Weights of a small transformer language model.
Size: MLP 2560 squared ReLU, vocabulary 8192.
Architecture: RMSNorm before each block, rotary positions, no biases in attention or MLP, tied embeddings.
MLP neurons of a small language model. Each row is named by its layer, matrix (up: input weights) and neuron, and shows model dimensions 368-559. Each number is 128 + 32 x the weight over its row's rms, rounded and kept within 0 to 255. Numbers have three digits each.
Before each neuron's rows, "fires on" lists the tokens most often at its 100 highest values on Wikipedia text that the model never trained on. A number after a token or word is its count.

fires on: " |" 53, " Tor" 10, " tor" 5, " for" 4
L7.up1255:094172164158118171158112087129097078126142107074131119125160100130100143122105172152105138085137154130164134107118179125176146083170102129071113149164086115135072165127125129146109143108147131044117130059122090140102127112148126097129172161114123127148113141140097147153043152174157187161113154085111118116114137122122132162182114080088089189146132117139133093152134146143088193158155060155122159128111117162139138139142148147139066148103183125133105168181156115099170154230048131114135132140117110133134103152143068141137149137138089152162095202135116137125165141130174101125

fires on: "." 48, " /" 9, " [" 7, "\n" 6, "/" 6, " (" 6
L7.up1311:151152117123183062123159072113129071109124136103096097164098133127077177099148112147127086137158086141137096149172104155120166069114155166121112127118105133162088117095123195123090119132145097150098103105141134108134146108167080138140127065173106173142125131166119112119105148172138145131125064095129140085164138125126163164086082094067109128071080123140134123144121078100116164138112104123093109215158154020072146216148102113168154151077154134117148128124134168134155083150122143100124186123169196102142112092156144112101138061086132125099173140153153115148062122206125096139

fires on: " |" 48, " cut" 6
L7.up2155:148152077148117157214100094171140066056111165110148103112123180138124096132135099158159124025114096111093091122157139089162181128175142109096141110119077150114170166172109131114121090131108122097048159124108094052103119142139118102127130196118165133124084064157086135109138136169116127145167114113149097175148147170135123149119138089094115117141102166099096055101109165103086158122166130092084141147100127154157169174132204143166066178124124140081089159144156126136155149145112095106141083102186077147097076162113146109119151141083077183165118129150096118143128138113112126098

fires on: " has" 47, " had" 32, "'" 5, " have" 4
L7.up1017:148188124111109148120146112094193109126108141139107059124150162142155135120130119190152063146150093183114072062112147118073040099122186120135116150123154160104089116123159208114104123107112134142149111108145117123154185155134087115081184086107174136145149156153042124181182155115229092164196045156158103115122152190067093143138139133133111136084145119135094138082163210105109133158115087067159188090143125123113103144122089109085088150092133125098140092167053127113122093160087128153107131111090117119095129079105105113117119106103090113149082120150115158161100100126105148114

fires on: " —" 25, " |" 22, " competed" 6
L7.up154:061152100140175084175146097182097174113144117100138077092100094139169151117079096145119128129106091129143091081139095158169157108149105110155110120111103107104200109137123114144119141121076163128127156160133060169194117144080124126106130129118066086116075150145111095158089094057148181119098112120138079099106183118164169119166117143139071117166057097164125150134188145080133130132140118181147079121122081124109113068121105136141143129189151106118168144082090085142128145170158127104122066166175093119143149140153107187126116076136116183128160101112076125112145100161098099128

fires on: "." 26, " may" 9, " can" 8, "," 8, " -" 4, " as" 4
L7.up648:053101077144127181167097062073188145140080114066115108161116162164117176149116114139137142110181154147203089131108049079098092096135143108163128159138182156127088172075106126119115112128103065120120126124072079146097142166135103151161156159124106112089098160146150152169116129146123112128071134149155122157168161116132149128143126140075078132117160094166136129150118106151134146124137098144063159121089086147179111143118138119110141149170117167075141137136083142089089101114151144098094133133121197102200129137032115143105139170105088157101151106181177089128112108146073130059

fires on: "|" 20, " /" 19, " in" 9, "." 8, "}" 7, " mm" 6
L7.up1628:160161127184135122170103151129153102143140183103089112175086098157103168086089137163076131072134171075097110135211126120127160134139150157117114173067146142137094120136135077071100099204090138126122135165191132090118118158158114117100123145115172140122143104117141131151145110155099183125097110105119093077163096085087157187073094176136144119141101164142147095103095091091166158145109163085111149136149172163109085152107108145166110128130111097062159117140125151075111090122135171111121143167102137136145123114128106134127149104158064091153140127160124164076169108107138124083

fires on: "-" 84, "–" 7
L7.up2525:098126124112155122158140117117127085126084078076139123127052164093135097155091118171110122152123119133166115129104124159139170136165158137147137104113064140185125148102136153145075161135127140110095136084074157123178150169159148131165144116147142131157147138150095060134157125137081139108089153075133128157097091112155158115141129098128143116142173109083148129154071116170170110102153135122122128111125173120194144189112121176119126169145104053120164077160119221103129098104139158165123158125079139086098086127135145136057109126082104133105145136129139166192125119144118133131

fires on: " |" 37, " stra" 7, " announced" 7, " ordered" 5, ";" 4
L7.up1079:123114152121100198129147114088105160140151099148081060133142116078175119152054132076126076164137150136137093142138114127163152093121102113106077088151168166131159142164118162075138167119092183131121186150137153163074138114126113111164133098185078180116153075161118090137082128184142125167161114153113126133129178118118151114076150106123101109131073139102148136119169109102168078145088096140109135135120128132146158101103143113122097076138105140151142133118112166130136118118176105116138066144144185109129187107148195173135170156150110110124160130141129090083194096129109112081

fires on: " Ja" 49, "J" 11, " Is" 9, " X" 8, "Em" 7
L7.up667:092161082150179147128145159124111126096124079135090089103152095160096114142147142171125128092147162152130135124159145093165158080156132152070127185140152133140106152150193106136063166059107157147099167119132135133140110152148185102153155141157117115122077143146081123097133080130126147163110095063182195114086083148156134126096093122156073137132118105203111147096103108100098105137129055096086111172176157137161140095091144110108135202145127090142123105123150182129190106155129192138120121113121175114110188128147102077116158151127128047156100148067098107088133170096115145151

fires on: " and" 24, "-" 17, "," 11, "–" 5, " Real" 4
L7.up2123:064119141183107086129101102123147143058155050121160149104110154107166141154091106135096126119176079121106111155118128144150128083109125110167147119115159097117144137164079150087100121145198140088124091211123141164183066069129121056146137096150135171087185084130121124115157129163160124146125169077160162174134147131126197131107099131149081112111142146086094128197165141078156111127107130108104136150153166087139131147136144168101162161156078154099165099191098127149137157144165159106126125150085112056145207131160128183086090086176141164067110183126141142118174118111155090089

fires on: "–" 28, " (" 13, " =" 8, "-" 8, "/" 5, " un" 5
L7.up124:158131138128134099054140102072093127121114080120118101134119119128085186151150114143153130107091158175157108169180128151106112105115092122135095141077075083119148065055126094042117149130213147131175107150123117081113121097112134124080154101152196151188069151093075184080093171121085136122097120106122044127127130139115170175091159096150130117127056182151100125187102150124126165129089151133116173140074129128137133109159068097143160133153103077164157113140105138112120169153118147114118131081129093122146096107138135129114158107168120166129144126156178147185143120123124092155

fires on: "-" 32, " (" 21, "–" 9, "az" 5, "." 4
L7.up1275:126098101174156095093142138089177147129181168118101116068123115192097146163138122136106132098159077109094117083134129201114127129118123196164100123162094143153139113154120093169087159116132163098120113164079094144128142157122145123107129121143124126133168170143150128110174080129152180088118121059159119160153144148106100190134110098153121136128057104104116171091125082161135120093144140064149145151164097118175135115129166086132151185182094133050185132136058081140050076076141125098128078138084115110160089128089125133075128088069109240107206106113131077131134064117052092131